Weights of a small transformer language model.
Size: 13 layers, width 256, 4 heads of 64, MLP 704 SwiGLU, vocabulary 1024, 11M parameters.
MLP neurons of a small language model. Each row is named by its layer, matrix (down: output weights) and neuron, and shows model dimensions 128-255. Each number is 500 + 40 x the weight over its row's rms, rounded and kept within 0 to 999. Numbers have three digits each. A neuron's up and down rows have the sign that makes its largest values positive.
After each neuron's rows, "fires before" lists the tokens most often just after its 100 highest values on Wikipedia text that the model never trained on.

L6.down370:512482455515525513417396515485514469562528472494508462486483503470513444500548564464544551493483490485540554560474515454504477543543557497532449433525432519489468498488520514508513485496488495521503497506488404452488546545567480467458489446373370460474522468535514475414513488480528548567490490443515541486535463500535507541533565478497516455463438503532466478536481515539486463501469
fires before: "orn", "fer", "al", "ance", "f"

L3.down691:481531485476491438504500532498475435495499489521467497381472528473454467500476542576498525513469487459515463499450484565445507465448471480450569497494454503488469494491493494545450529431542455444460477422519485472489498421489503537515498508625686531494501553501502478475501461518513531572523492511530462557500503532522522480550541515515467489492548536562470475525501521397534479484454
fires before: "n", "y", "ot", "ir", "c", "t"

L3.down85:588491466508534528589611510473398493407521457438528455483524552506505525470437483508462427481508463446531530477439521485556425543499480514531563498522548554470498485533486463530453510528506422505515462480504551527520507459508529481492367522475443419549527562515498506473492473423441493496462530512405421446551510446489505455504474500461488497482474470471504472544548440434518477523474
fires before: "her", " of", "es", "al", "able", "e"

L8.down288:462486515451459393526511494460543433540547488506485546487586488474473516456533546497468507500422467556540485520426428445459449485471544445422584547495475463519528436555541497485568494465474492525478511503507504532503486467539447453495511490596526578529517451506508462525462510542468520475560478516531456538457476519589500441511492473527449490480509532489466532524482410524509558454407
fires before: "an", "B", "as", "v"

L2.down15:494506494516494443570443485590510546501572498530514572471555487405506465441533537578441508542479599529423498500485510532524495484437520469514484547471554540486502497515462542472500479489528511544480508535474494494548606511502484510495560534541702579509468500532570472536503499485434450473502471451478468482424461458495457529511512567529521518502524509439466463456530526460454443478551
fires before: "0", "ct", "ction", "ation", "5", "ated"

L2.down564:545521458463583496505473476537506515607520529496528536452515518475568481576448512448488453442502429514454526498494494493439414485527508476466507489490464510425511506530433515559455525453527470511575405524485518509554527444413535445543507443466467524487467481494507499457498476511498491508518477466403457421476551437508532473516506460452492448626528532481479450533494457463524440481476
fires before: "d", "v", "m", "as", "j", ":"

L8.down271:535471492470547493508527490485492533502515463512478510551542573531520451576432552597545497461494577467533493563525446412548531503505510492541519457507521505521539500463500441485505507515544465548476524548416517557490516504528469486506464569545574451501532457532488506476501452516529430499478541487502509492523475473472464447582513457491412582467521582489521491488475507461534511573591
fires before: "ult", "p", "olog", "ear", "erv", "ul"

L3.down571:537484534530552556438513527508434426416452532467497533514509547517495546511484481471462487485503530547537516509484498534509496543547513526420503519532520448545502466509410551483570517488468571512467519526527461475485490484457468500504490558536655486502507497434513519495512452504522467431436588439486462496535536521494491492490483455478436521529443482461589518497557468481493509548481
fires before: "velop", "ath", "b", "g", "v", " l"

L2.down68:489505498511531504552479475483526550474474445505513505447571503479520482460501468482485504525540506532490537552519567550456442525483463510515459547522552528480478491526460488475415480500457519516503541480545523490525475491529557560562423485538649507474567483454488492444554546493463439522533501503521447542543516474482482548522505413478522536512541543497519517522531559440526530421504
fires before: "ro", "il", "way", "ce", "b", "and"

L8.down164:480515523516536549496535480518568456460522463473469491493493525504518494501503512517547562502489477587503497450513452447562498473421496528505448459466491498477555444524541533470560439551520473501486472509510450486377478442496544507538522500396508545481419462547451536495477457516473464495436450490419440472527495476431487480515570534432524431530556522474570451525592560459436477441645
fires before: "x", "pt", "an", "as", "iv", "m"

L2.down549:464526469503534512556549522496496574554530495475455570402466487488484483542467532489497506541511493500562554485494528544538598487501551527437560492481516509450432496464554450479469558516531525521511531542437475496442492510530518537522411463488570494549498474556502458421468504523450552467522478507532434508516523489481492565530533485464514454562519513495509458499568534556419463577558
fires before: "h", "ul", "p", "al", "e", "her"